MLP neurons of a small language model. Each row is named by its layer, matrix (gate and up: input weights; down: output weights) and neuron, and shows model dimensions 128-223. Each number is 128 + 24 x the weight over its row's rms, rounded and kept within 0 to 255. Numbers have three digits each. A neuron's up and down rows have the sign that makes its largest values positive.
After each neuron's rows, "fires after" lists the tokens most often just before its 100 highest values on Wikipedia text that the model never trained on.

L17.gate455:143151139118157146119114119082118150098131116135150137072124127100096071103129127167158099125096109112136151152126151138120154123133112119165121113136156082128143150127159099138111143145156154145149098134089116125145129129136145108130101136138184130120118131164132128135133155156111127156
L17.up455:130149158171150145114103188063153120153082157102138165097127111162105139123103128121128132110120130176092137107094088143136163098118119139124121119139139131138116138184085091141117121139133134110140110109081066103113117138149133136152096110153176108157122127142074088135105112159143140123
L17.down455:120134113159119164169099105115119107117142125143129111141098134149168137129161149089120121106141134102126159110147105114138123127137158104109109155115127139107090115083121177121140126115095136147109106124107190058150081117094105143116067140083109145111141114113125148104101134126125171095
fires after: "\n", "r", "or", "ar", " M", "uc"

L8.gate10:163133157148135128152130077129142129148131128127121151125098117124132099110123123128154069128125101107099112132188104110166136151127110125127132173140085104140165129141099122159149157114146113109132148134105088120132117143104155172124162182166083125157167140093122117165168132084106170150
L8.up10:149175113113141130087143128135119154113146060165122183108092178157118124151143089163127129113109167128138114166142135157168141132104103148121114160138168094137149163113122153137137113080155098154102144110121143157064069097139102159133108141116086134141104093111123113163125112134147114108
L8.down10:118145117156124133104141116094133115113163128121084102153139134143135130135132132126153110170122112151127115138140126087104128097113129146159157146124138134144135121138147135095082141126147152099089110098102134078143089180133108121194094106137083099101104174111136132098146132160122145108
fires after: "ation", "i", "ud", "a", "ol", "ie"

L2.gate244:107118135139165131123135121148149128146120137178132141150111129075142124107116127165135144166098113153135114107138138102160148117136096132096133107094184100170151129124123097137101136122155124153103088173129127087100131124139119129103097141114133155134129149180101129179129107148149143105
L2.up244:120102109141155111149147107137141160156106105138161103104133168099118148100131163121124136117091100139093190100170116145139121157183112113151129123127110134112103126115112141152143117144119098162106104185138118108164111180117119108093104118108105114161093137176117127146174133077125156132
L2.down244:141146120125138127094099137139112147106133095125144099149115130116084149125124142106115185108102109154125114131139121110141130149151117138150138154096171132145158142163176085150094121059146110119075152101125149075118120111150112133120130181162103099144131130105131136135095114155120143125
fires after: " C", " c", "C"

L2.gate223:150165073089100127104166120148072196151112140117121128130086152125137184134143130134156145137098111140114129092172113140121111118124130085139136147096130092133152117090147105153071149149194095108138106125101139161154149100141184133125114093128108157128145128120118089170134122123107113144
L2.up223:146159119156109097105125135130151108167144141140115077091149100129122157094174112093114161132117122125105133144096177142129149155122133141151127137156082124122134131137155136112134120150091136108103139110157128139126078117124063130138125115110130125095158134142137129135071132112158141127
L2.down223:171147128167111133123143140154145129132149098125122154101134124141119118128163135092081127123185155103079125141148135112099162122120130142090104129089114111171129143124133131120113157102159174112130132115125132126148124146131142136135075140130132153137109116142134159131152078130133098119
fires after: " S", "S", " N"

L4.gate423:157131143124145138133120110157121142107121149162110091110126095101144141151132144124128128153110103100125156102102137096115132124131139121144143158114091114125108155098127134154098148114175106116135106099141095143085137092112122134115161065092109132139121154108133117118125157131131145173
L4.up423:123070156137153134138137130166128119123117128140135080126143133124107158146142144086108180101097103130108131134089128137114138088131160125165106144089094128117107156098133151164110146143157086122118137130139097148086137100126135114136171093108118142105090144095105139131107180145117147148
L4.down423:179095152151131140113161155164153111139130140132162148119119195132125149129103139111094116100157139132118131157136113123085158121161164106129124178089119142099117126129136127162134121137139145175115139134136111126094168126106077113147178120152166129123133103131157103116152151127128130108
fires after: "a", " s", "o", " S", "i"

L9.gate695:116144115174134092139110103114088083098115083138136102146131114102093100118124156121116096120127136109124122136130149083104102159105093145120126126130152116138099161148106129121153098170143136109127127102189130124120176143128108144084130124159154075098123143104113120100164126124124174161
L9.up695:150167106151143127121161160099115076127145071112148104131147123098126090159152116140125130114138086144164120137138112116130130144120100147138161113137111104079134159099129163119102118110135155171128142148150126103136122146093128127110128149104100066142127161097106101121153116127106192160
L9.down695:159166139150118134124174075166183110127123126155149093130142130148144134186132130118122146134163123116142113145152084156136100135151151128154148108109172105151129118201085109094137112139152139142158142130159139104138082125155110136186132148133124112159111114127117124109142118146137096139
fires after: " t", "it", " T", "al", "le"

L2.gate250:124115095118102095120110132125113121151117152139168117115075098152094118096113114154141114089130151139090147088135152128111123148152117114122169143120133099112135127094139145129151169179155106138122122105136167157157124119113124110165130131146124132115069105128108136125144097074110158187
L2.up250:151161137173136149115125147082144142142081124187120128133117130117152116138128121195158100156134150114158125103114148116119163131100161088133184103161120123117106136100150121148106107126124123122130133138132150131123141099141074107152141093133098119092145141121111136131070115118133149136
L2.down250:139121153158114156140149165107119118128168140144133182144157140134125134159139119151151132084168101198155127142141110142095118113097132117151134122121129110144140076151125115124104120129105134128087138102088100109164156150135104097162121143135101109109141110124146140160112147102153161111
fires after: " S", " s", " T", " t"

L16.gate393:131150096105118145121109125129104123117123132134084129199143090088135072144173133102110109144148133125134173135137109104151139115143073151104107113129146131124100168085136136147126164164172128146167133078117103097163156105160074110101140095154150142182133108134142128076108165140118156152
L16.up393:145111161112100155164075122156133120162116137129110164130145123145080145082128121165143128163154098152141106108116105160128149106103134129107111116169130144157105120123097153132147111136094132135124085104089135090143155160141125099102181169127137111116131128136145126149145103099118097140
L16.down393:125138136116112128154118092139086102122119129172107149110152140166139137165126122117133169137126087132103083129125093130116138138080067147102135163114146101124105136087092151135130137145099096181117131115148141123118112141130126102105091185123143124157098179098125139135146137127135141121
fires after: "r", "a", "ec", " e", "c", " st"

L2.gate57:108100151170139116119117107148079154149151105174098091121143107110109122110094110110180124126170087104146136130104114146056117178155114113123105116107113103139150089117131126128169168127147115081097135156120167156122134145130151116124131122146177173131119108095132104148151128118079148152
L2.up57:164096174165133134119130120118108125123152136173124132152119157108130138107126098124148121129116162150139114126098086160111096150137129139165151137183116119144130095096127153130138148128129105104088094140142164102170139119188128180125158105099123159127131159128134110108108146121099126105
L2.down57:151117135160152156109142133119086142152136116103133136168157146121132110132126142132133155114118116146146150110127105177136126145120143121122136121110139112156147127120071126131132129124082127180056101119180150114197114100119128132138101131105112102124140144123159054119153104112127171116
fires after: " t", " T", "ra", "ol", "re", "el"

L14.gate447:131083172133116125123106091109131171125155127165134118143123175119113141125139121123127110138112125099150122105105104071130096122125104122126108150144165095120126145155089154133116143175116159119148150127112127177116141158156126127134102094132126129149146160185129153121126115169129139168
L14.up447:124123153112098153118062143122127083122142121094131146121103145128089136126112110157155178111126139123128149099137125132143093132143120088123080102160142161139102149146110137117155134114144139108122163151132134151111082121188113124184164133157153146117121097106125128150148153129135093079
L14.down447:116096143139132164112131136101126111138120140133083144139122139112126147108149152125141111115121116128134114139157099175141141106107136159131119145136125111115128163124139116135147127110188148135091130141087098142135078210137155111096116119137095140125058155168124134113153152111151120139
fires after: "ig", "in", "\n", "it", " c", "ou"

L2.gate547:142106099165142139144122093142107107158126109161131129118050148152107143147131107124133129109115127116130138154139135129112101142114162108117192088121098100144141099105128167086127183086202127142104112072129147115120075135113160152136167145173174124148130092142151124124157185113126146153
L2.up547:151111119122171151093161104142087134132136120131127166137118125122135097156099117112113061137136153158134127129158145146101084169119146177176139145161099140146129078106124130107146133169128177085132095143193151150115162140114108176098116168123154106108143160123141136151109125132114149137
L2.down547:110170132091166110112129102125094128135142122144152099129125130120110136170130084142103161154117111099119145081163190158125103105129122122204157121167105097132083115090142134128154138096164100139093146114137132095139159108110062142102152145149171116171143149112158123163140132106125151120
fires after: " f", "re", "ol", "e", "er"

L18.gate422:087104122129167179116136103099097109185104138179084118138144089073110133134121142113101090128143087137111165118152118108114109112113140139139138172141163134147140113156172124133136111084134105132145124124124103088138140102152111143119147159113158121127162116104115129157137122185182200125
L18.up422:122140103120153107171145082137129106147116106153139123111165127119154100123111142118108111104092125177107127098147162106112157125112119165111127139081141101190120116107174149088075114129129132075134129133106112140153138108133134134134145185110112157128111161140126138106125117110129136143
L18.down422:166131152123106136145129117164135119137149129137142148095139088112146102119164160151127111130147138122112187156143117127142142140121129161126153099133132134142124124113160140150072092093127129124142180149102084136134134100121140110130166179093118116165114112149128123131099153134105137107
fires after: " |", " e", "|", " th", ",", "N"

L4.gate19:117132131161138084093133092111085131098135086121126100075113099130156104180099158129156104139125139126123177147159131109103106169139140122120143146116105123084113117112115118112166179144130089102148165121153141133129179123120180154115139148119116116129126161118127126122164095145091107157
L4.up19:094158097138130086137147118111126123101152143132149110114111106156116111139104114138141105162124138093113155171120122136075081175143128110082139124131081136080132146120146135102149147124139096108141152135149121123184133117173147108104111157129110116102148150158099116099191078102105126161
L4.down19:129205111103119123143123143118135152157132143174129149124112136163123152119130107124167147101146149133128130142161100102117129100186148146100144146118136153160125133162097105106128150155130134141127171149111127159131103168125156136153156143112123109120099088126123106133112093133134118128
fires after: " t", "r", " at", " P", "at", " T"

L4.gate79:121105124154138148099134136131115188127144138143080082099120095111132127133104094122147141119098104112108136111136097132042139140158108141134115110124086081144115166137151106133168148142133086154065131120087166130155119117130118134103108147152128131123147141126109134137134070100120135118
L4.up79:162165154113120110139155130143122136126152141140094161122085135110162151164109097135155130121139151117117150151098143148112083118090133126111125122154091119112098143105076124123153156092121104105101113081106138091169102150109144134094116082084147142131127132146163120049134123133091123149
L4.down79:183141165148164120108141157134160141095145136122122152136102131083129137145152116135136110093085154095150138139146110135164099095151100127124127115141111113098138138123088116090119107100185163144102086106152121115171126105133090137139127127148110115130163111123142086101147114088093107133
fires after: "ire", "ra", "a", "ro", " T", "ow"

L5.gate245:155134087123113119131131078153137127147117103128105095128194091103132113101148110133136142129122096098135154118144154127145153126148145159158135114134132069139144112168151126147122124088124162170106122076125122125105102152123140098152158121138116106117155148150165123153122115126165152114
L5.up245:123163180139198086146114140117130133145107149131154122148107116097134148184125097145092106143123122072112153152160164129121141098145105147149132149130155144112137113119135128077108145050104105180107135107132079100095066111106079126097131144117098128126131101132134125143108125130168148128
L5.down245:099144148121124156117151116137124082081143124153096153170125130131131093123149174114138146137116108137115148106135127116117094152121124107169145139105155141137125085118143126112091106147085154127058145132148142129186144104123094079129125100108094116114137144111130155109141144134097105125
fires after: "i", " s", "es", "re", "ol"

L16.gate540:128111154129166137089110190089131162137139097102122114129136182116160099124099132123109119130102114096150140098132105112124122092132124150106117140132126147095154134094155115092114135151132123134095133071117123151131164132129134167176154114148120144147112094120135153143152147127143143166
L16.up540:156130091128074163110114118092168085135113163114127128155133129104134149125108104117100157120129085107155110060126117096142160157140123114088108155136145133102123159116140133140121114109148135159125129133125086153130137139108123153084144142104111146129160133149132126113133168099137171147
L16.down540:106097124115128117107156143121109138107113123157101158128104157117112170144145132125135135132145161107111086177139136131128109106106122126116126129131104131127125141108134141086141117161135103138154142100156098159105146108142107106148139104114140161134147149126131115121108078144153119143
fires after: "iv", " m", " d", "en", "i", "m"

L7.gate230:157145157143164144129163140146121124103140133128112109119114131140131132083138076113120126112093078064114158106162110121145149125096119206121133096141112149146127113113191131150136137145143109180150160043117116135128144153149111127111154116129170138128187158100120140158125109112181161137
L7.up230:126114091110082118114180168115138143134112129154103117111156127130128088114138101097136115160133070127131124114136121135131125144124120109104129130145161130129151144111186108165182098091122161124136110154121140085122142128143196132137164115105139151150151147132135117091119134113110126135
L7.down230:117107141112145108092108110116094183149072132207147107132125112111124152123133113161135125133083139100142115088139138114105125107166122159171067160147133138129127103141134118140115141146130131129135152138133073118166168156113095093136107113150101114145136087183142123131127099113134125124
fires after: "r", " or", "en", "or", "i", "an"

L7.gate465:158134140111124141117095075109145135122115105104094171139111127083132155138171117157155117153135111109159134105136111116153133122113132129131124147141121113171129158106126120145140153155109126128126136085132137114147190136117083146156141103132166153155196098140175096167113122104140154121
L7.up465:144153155138126179142141123144119119141131117132123139154137137127109135153149125117104113160124161092117097121128133114147149106105098137095131107121116135112093136129118122147103152130136118126147146126107141119136109204145106178145132088132093151169150138132156115157123119126111103119
L7.down465:124160127103111096117136105149147142106127108156148162135122164115142091114149102157135187164119120137153179130086106104124138123143126113122165099150092165132105125155107180134149149119112147116124176118127153139156150118160126150123114145147136143100098149086136139147142120119098123115
fires after: "l", " ", " as", "an", "c"

L8.gate701:150129136102149124139126155098073132129165135134115116137113128099114115137153145107152102138131147140154132146127110107095113119093139185165140118097176139125093153099151126090165121122160164066102123137157144141083173153120132153120156132133093109149128163105191057128107142133117153109
L8.up701:146152133151183115150194141135092129129151126111132099088136120147125120115097117114125127123156093091121147139132149133121136113120170124137144175137118163194139156108124127113134125119106123134134137115140167153106122143112090141142105127098111089101125147130085118112154116095210121171
L8.down701:144180099136111126102104122160139135109117098143157105110125108108117135103105128116150156142104173125148128127122134107103101100136134192143133142150140139098119117141100148100125177132114133131143107122171089141160144126103069110117155141137112097140107127127139113175103095157094162125
fires after: "il", "us", "ed", "l", "it", "ri"

L15.gate67:155146139111132143128131123125088098120090139132139112153141122111127073144160096113118176107137114090137141132127163104153084116107135135151151091177167086119149093139131139165112157143156142126158133144113102119115105158135117153102155147156145099174119143132108170093105130129159136153
L15.up67:140143133124156156167126159123150134121082135108152124153071132142132148169093099122110114102127098189137148135142162102109113128159111148119091157090153133110051134143165130088174134160126123112138114102107106138103127166159121159121121086139122137117109137157086153136180114096165100136
L15.down67:094101130127170116094099156093129101114142145130139108147118098128119119113112140147149143136111090119093119149124101122127167119131128145121157122108075106107148184139133112134126121114131149117097121182128135106145089149129138126123098108166090143123117136159142102133135128117116085074
fires after: "r", " c", "it", "d", " C", "n"

L4.gate109:136155153124101133131153103132152129090139149119126115115086145144181101112169154111138129096117111055140140118161123101175116113130153140116112161172115080151119161117137097144096163138165154139129135080126087118129115139143113090159175123142131109150138112129137125168112104124149120128
L4.up109:114172118163069093145131142117130102114124145114133120104082140125062099150159163157165156153074115120102107118082101136172115172135133091138107153152125150138136158116130134145130084107109111162140120136154162095118159128170168108145127138120136161113094129117107168121117139117130145089
L4.down109:125102093156122108132131122137170089184132144089135137115131116120137140098129129122132142104146126118129151113139107136073109114164110121126142148092138153141160122103140109109097149109130133118137155160110169113094138139128103144177155144124159078139138103131115104145126095131134123090
fires after: "f", "an", "r", "w", "ro"

L4.gate97:088132130095161156089108062118092103132123117129138131129110149132139124150156117106132177108100135099122151107127123117102106151127139111141161131113103120124118124103086114107102181135143155141161102125164136100110132144084145139150164134132124121155165128122142111134118196136114129136
L4.up97:124092144096145115135095106115129115182178093102118119113123151137171143126132128092110150126107115084117154136108159132118138111146107146074128100090132114115182116090130110114152145144152088108121093143144109124163138107153159106092169137120121081120116144104114075120147147124115139142
L4.down97:158111157138152103125103107109123127138180122148126151185123152148128091166135095122112086115088104162129174150135122132111142164142159114073124154114148081120133114136133085139114105106120135136105148077148117108164137143143127114124079119142127134145154112126172126083095126135107173091
fires after: "ir", "a", " l", "re", "l"

L9.gate539:148123132105112143162091110153083143090143126153101119136134101109138142120143134133163133134134126086147175137101114096128153150124097112082126153117129069123118158140115133138135190114143124107068121151135128132144122115157143168082100188123121140147101114153102112157124125156131115107
L9.up539:129112119121115151149109140145109126103177132076141072132184135115104119108117137146149134150117149141119123155120139141068153124138170093131117157109117148102075144138091116158161164092151100126103105110123152132173168126153134139119148178116155098137112141099132109122108101118124086158
L9.down539:157120103091127112129074131127132086133155135100123162180144114109099112132114131087146143134151154098097137111144102127146132174059112085093115090122135142121126149122146126114138106114140118165110135110128117115099130127133188138132136116136115147093128105163107170145144141140148150119
fires after: "on", " con", "t", "st", "nt", "v"

L10.gate395:122148163096132137178112118105112128101094126116105126146151117140053143150121160094142154165120106146134139159123131105105138116112154065097132178153143157123070117139126108134108114147163172108163135120141159135121149167140133169116086116135104154162133147123162080133110134094120097142
L10.up395:127127127162120169143127146138116153155132150137116178114142125107130148093153099082171117101095142142158118145101121094150155103119124132125123108164141160160133146095144123109120149115146122144151134120181106088138134156104126138130132146141135125101134116136150122164139072117090107136
L10.down395:112140102156097141102174137158168135110110122099166100120123167118122127130121131158101135126126102100114130145117123137118127122144183110095134111162114100124083135117098112190123143095092112151123120164102182136113155144131128157104123119117135128098122124128089117096138082145146097103
fires after: "t", "p", "l", "m", "e", "em"

L5.gate26:158135135178142114103110098124134131148125097176135130105049113126143080081132123119109098125106148121122123117119123138114146139137104130120117172104165102132118184095159108176135125129141154140199133127114131120162088119129115119068116090105117113135123168107131106107184158194104091179
L5.up26:091146111132129127135172117120142099136142082130123132097105145113113180182138096140227133121112096124085126122103147134125158132112178091153140120170085106075104142143103135120188099148157123146121113091159129141167163140156152144113125129145098144135129120133153165167098081106123144108
L5.down26:132121112120132109148107120151092118100099101160126116149129123106138105119111171120124152184135110144078118117166138161182111125154146148114150157114115163170121112106134122149122110091165140146158166117130123122132146146129106136163147127109142123115136127126097135120103114121146114114
fires after: " O", " M", "t", "ou", " A"

L8.gate256:095098133174117106155142153120132135118141149121118137077131124116119148123097138137083129103173132145168141115099122114119100156121092131148114168141117125139139095131120127107140143125128133136129085091116138101106150146099115150153100152105138131194124106091149100061187154130087146134
L8.up256:120133130079119122115135152097093136100108112151124123109132128141126142121091145164110128157098134135140136136096100118120156137153112191140126115121120120163126118110153124134112099100123146130142116061173144127129110111112151162105132104123104130118091138120151155180145138157158145131
L8.down256:080116137134138110126094123158111135141141113141129127138107107121118136112108139090120133137132108106140125139138141148103129153075101098113115144117164134126109131122122161127120136152101100106115163119125143120137091135163136099162095105156112107143166166173127160108123104116109100081
fires after: "e", "le", "al", "se", "on", " se"

L4.gate267:139111139165125092138116126124080124117110114170142107126109121140112094130078103111165096157091136137115151124091165122098130168154124152109137126121147111082111151070140142141147177159131092115134117137135148171105145148140150110148122159099161123108116142128099102122146143139111131149
L4.up267:171117134104115131139134147113081112131081118173120080135120153126106152142118081172186091131147190147130169139115110123138116134135122151108153135124099090109118107107110133150171132128112109108148112093147120141144105133133134139104132132123164088128138136130146094150119187144120129156
L4.down267:182130140154161115124071147133084114089181110123130103126163102115135084140142104144159142121169110117138172168100143167105116147102129148165126101078130118134133153159117153080107128159111125102126140136121140180129110128183135074141118153102132132125091134158128107128113148093143100111
fires after: " se", " t", "re", "l", "ol", " pl"

L7.gate670:163138112144146145125090150112096149103100135126111080103120104092158132142159135123143114125114112109117147097122125134145113143137135152143114126158096117164177147109140120126095104139171157141149135113142060113139127115115145109115104057151136148144145140095169126160102137163116129112
L7.up670:122164116094096118090130149101108123123136154178137117127144105131103110124096124150130175096110132131092139136153118102110117136108150141157137154101125110099141123166163151128138132139132121165080126121155111165136120074131157107119075132140143140094177096131108141147091163162188173126
L7.down670:125182126170131158147126126104143091107196083177147188142105154119113119158112099120126149153097153156098153091147136163115119124115066104125136102116120152154119104161129106136118136144175150112154132103152125128113123097151134114163107098086142130101145117117160178114141128164137112113
fires after: " N", " n", " S", " c", " J", "ec"

L11.gate343:120138140140161143136148107110096177167130085139166105091174071077142136129133118134144126131132121173111137124152140133123097131092153130110144148133116115080111137129110170169147107115106154113176147120145087133090159115071142125113116126079131091177161140158136131115163162117148119158
L11.up343:137098089104076114112125211127131148091126133122129120110132118171119139146095132102120144181104106171126165155156119117117128188125103110135112084095100177111112151138151097139175083136124128126120138110137142131168137119159130151150111122092165112116086139084142166177128088131157124135
L11.down343:146145122137155152123125099110112123101102116147126138148123119116124139141125166110141114147141111153138155180131109133142120165101140113116143120112107121109130117102140121138165134182168097111108151158093145120132114154119146146102128106127141092118110166148095155120098116160125086142
fires after: " se", "ol", "m", "k", "e", " t"

L15.gate276:106148115080113156150109138120095165082149135137123124120107106095122084177120138145135081137109094130120169121139166115174145133133138137115112150125155152152160181101129150144136147093128133159121132106098180101166127151087072115099128134099120157136129150133129099174112170153129110136
L15.up276:115168117133138104093085161081153129140090139157144137102095142143144071137112133131128120145108149128127105148169127149150114124122117123148144062154115167159091152130119105177127120122117123129141127093112156146145130124149123141120128024125124109123133149097153084141139109154123138140
L15.down276:209111133120068154116118119145167104122146168176127110134115115091084131116157145180147094125141097102152164121129146122146111108121128186122109113163104149110124154108147177090161106163157148153103086141133153112095101141148135091164129116135164167099181127149102173131110156102134121133
fires after: "r", "ar", " Mar", "n", "en", "at"

L4.gate400:127142151160093160143115122087153106136179158118086135129139077117143087121121117144153074154145136141136127100148114140117128141151183108127147127143133115119162118115152167126142119158113116110106154154149138106130125153137105140099110172139147123152139105137129124127123133105113113155
L4.up400:156164138141131117137120132122137118147105149122125131155092126140111118131145120122115084143109107136140095103110109177092107137165090149104157130125144117108130145111117151113115107126120118131146076166127120090158072126139092129067111170142124138136166111158110115113164158150115153088
L4.down400:103144112096148164108115131141147129151138107136139141131104117130146090122116170137140120110104134136139166101118118146146113144153113085106151112146162102139130115145068183144137117154077120143110152165159091115133122162094099136125111106125085114112149099107174141122135149118129123105
fires after: " h", " D", " St", " he", " d"

L4.gate398:120091136121145110108149107140139146121129119127086172116115152122103110087137124084137171123090091132113170145157142145143118151137116142126129142134119098120130143120172120167095164146143126117101084142118120165120094114127146123101105129114121123130111118106167090170139125159174156151
L4.up398:094114137148116167115158117152131135094086121135115149157139120128155098094128142130103129109131120134138125166133136126136122122124122129134134133141152148102099144132154146098075156195131164138128114099057110144087155123147121097120126159137132108109110164074155155109120157121141070104
L4.down398:140117121100114116162123122132112128119103124085140118111125116133111121116127136148092144079147105071081127100112117140136174135151123134142105140134138114109124126118111128152094157112136139173098152154131133103137111149102127088187190138129131143099182120145144133132100135142160123106
fires after: "r", "a", "b", "ut", " B", "w"

L9.gate17:159152119096140160112113064117107152116119134088087114080080102127116129119139126122118132128147149085131121149138138137121087170097116120127156185136115098141153130096144132162171170125136156130123083143119075125120130169128138121141096132118123063142162122125138143141133120136108181136
L9.up17:145114110162124144072116095093109139133140127138102131115128088119113129103170172129072111110118143160183082080119095132094112149134134107160147173150147133102131139139128077110111147111106136127148139096120118117180150165091045141185139135115125101134137125121126118100165113108148113142
L9.down17:124158096063139160115141126147165106147114131118168137097158124128091137136123139192098158124129161150127131152126109139124146131131100127148157121136088160127130125138160188107188121126137161135081185144118098157138144094150137134113141141122119149148114157121157070153103107147116152121
fires after: " re", "le", "l", "a", "c", " Al"

L5.gate235:134152155147155160109136148104157148125164128141106117128148163143116116118104136152147118113125145096105161107142118099119094151137157053126119106106097124121148120109146149145124164117168107133117099129128146138141109164092091132147069139075149118155164135118138128156147101093087110139
L5.up235:135190135164112130151103136100129173160099160159111087128182124130119095153107122094078134150130105113146139137148118160127134083132139158094162117143135119129149123110147124130092135164107070103170135147112144137129103078108116143089103136119156136101142134091136100124115165136129111143
L5.down235:138129106157189160080108124140148127127186096181083109173107072149122117131160095146164092083125107134127136180118110084133052122140169127122122134143117144142145156135113107113147078153121139120116106129124123135165105134138096082123180121167079108111133125115126136122151145090127152110
fires after: "d", " f", " d", " F", " D", "i"

L4.gate462:124118095135133100123141147128081119131134130130149140150105137100142122093121161113107155141077122134114132095126161114154140117122118181142113106154114133194122138146166126114094111128129111163097138161190090095132141121112124138093093109132161109153145123154180150113078092076117128128
L4.up462:100097108116131114145114138085165127150134142116130121128149138112108124118088145152099130118100123123125166105110143151171108179177106163169112100133154136134156141123130141163106112146118101195114082121109155089150083163159103182098138151132146124139173125147141125154116144062126105123
L4.down462:119127111108163124137155145169120108113108185121125151164127143114110118137118118177133141153069131138169110118163082180132156137183129184147114145129152111120122122162165113127111106142095076115123103139118157116116122143174142148120124157079106175158148094137098096174160114136122142153
fires after: "um", " c", " C", "as", " w"

L10.gate114:178123118166147124131104139137112128145128130134093118101161134144127121099112105109106164122111146102090103157183110135148122103067155131154141071146102103117112141139163117102175091135129126096157153115105118128113086127135095150107108129139165062180122165091134080142132152136116158061
L10.up114:124164137088114134105111137149098123122092157121147145123160132101103156149158165123174136149124151132142166125128128122125151158115160128128149138135114097150174139100203132121178155143115150119104156130114165149164145128103123130122136098065148113138144135151087137134114137126145134173
L10.down114:123129123172109108112113106112147119102158048142137121106137141110113127128118161084116149142091192123135119097168126141101106111150154130100144115122090169105113092136118105154131150117145136084129163121130133109169137149110082144114104108149107108112083151163130169109178141123146147081
fires after: "ol", "l", "ac", "el", "al", "il"

L7.gate513:114146115124162105122096116117125120114119105166128135106115154146114101116102153103120144138151156146185138160108170129087119108122152068102137136125141114113117152133120092156105093161127099123156139112133158124125120132110141152097146161110120123112105115112110113113088142127115097148
L7.up513:103096135141103128122131135145158127127147134080119149072158121104144091112150092084188154173117148150113157125117144084089148129114158096149129128145113111110096140128096074162145147103107136134142150146154166084112174164105089141159153126106116131127137166116150128168111082118125139089
L7.down513:120140102114119109146119145157147122167134164161095118106148155116145140176074088161121095131140091133075135101120121129160175174123109094098128108130126147130144153180157091162109130125186153116102121118131152114127095104122183119141125116120152130114133140117083136129145129132157095095
fires after: " t", "t", " T", " O", "e", "nt"

L17.gate504:149157165118136151103113117119120138147126118169049104148143131126136111181171095155148118146137144123129093121119085138160117118133090123152120111124142086174176170102098117144131136148134062155140061077142082108143149099128098118149138108150133107126159152164110146132119123164103097109
L17.up504:185154158149098137045120147126101113119073137173112153166107152122082078149116124174153130130163114077130134130126112119122154106144105140149136173139134154164139130104095170143145145104138111145118111084128134140133167078114104110153124110122142119110129113085137121156124124100115119158
L17.down504:117146115129114100135144085194153193154105123153151100131131147138122123103162138119121141169122103103119103137155137159119146151140096144129125159138078124123103119131122135173150137144134096122114129133110153137103104101135110131121153117133129108139147117087161127130138173136064117136
fires after: "ec", " th", "m", "3", "a", "-"

L5.gate545:190130139182173128094121128102111169123181123176104103120128131100143070122134111147122081171145131091089131094148157118089136119126116170134147153153143065133137159136123134103105179172130144117091116106153116099138150174111129141108096153138138120130105149112117105174173144144149131121
L5.up545:125105159112105134128147119105143145140140133160137152127162113089088113093143132110129119178108138129107117108085123094161114105108152118173108152129100135131116151126150136153141102099108125122121138106174105158098147112126147098111114111118085171150159146173120128143198126153196070095
L5.down545:132126155115091145165136135111150138142141109113140115171094161107141138117150148109106151139116180140095127122124177120098117110143086143048119118108143149152146135104153104156145117141139099123144082152181146178110120121163105108165099112152126146122113109112137135113137114175130134111
fires after: " N", "ol", "al", "i", " n"

L4.gate161:161108143137124143106135099106122136119124108159104152125089125125161111147114136097127138099122124116095160173103110133105128119145145143162161167171101135103095177126150148105118133154134108171130080100087134147130090115084076117112158119149137115142094148130173100102093128149141152122
L4.up161:090091125096114125114113149110118138116145114156136124085129158107150165079119136132115172104079134153122141123121128120123160110151153158128139107084117129130128173098140130164147149135148083155134179116123114119104117117128158113085144112145105103150101120068119142133152132132137089109
L4.down161:141117125140124130120141116132138126133073127156105134082075135139154096198156149125091124082132108137128084143140155133136134125192133079123099117108103096086146127144100107163106148155128126161096105134148141151124085100119148129128132138123164152135126069115131167099070121130158166087
fires after: "a", "ro", "re", "o", " B"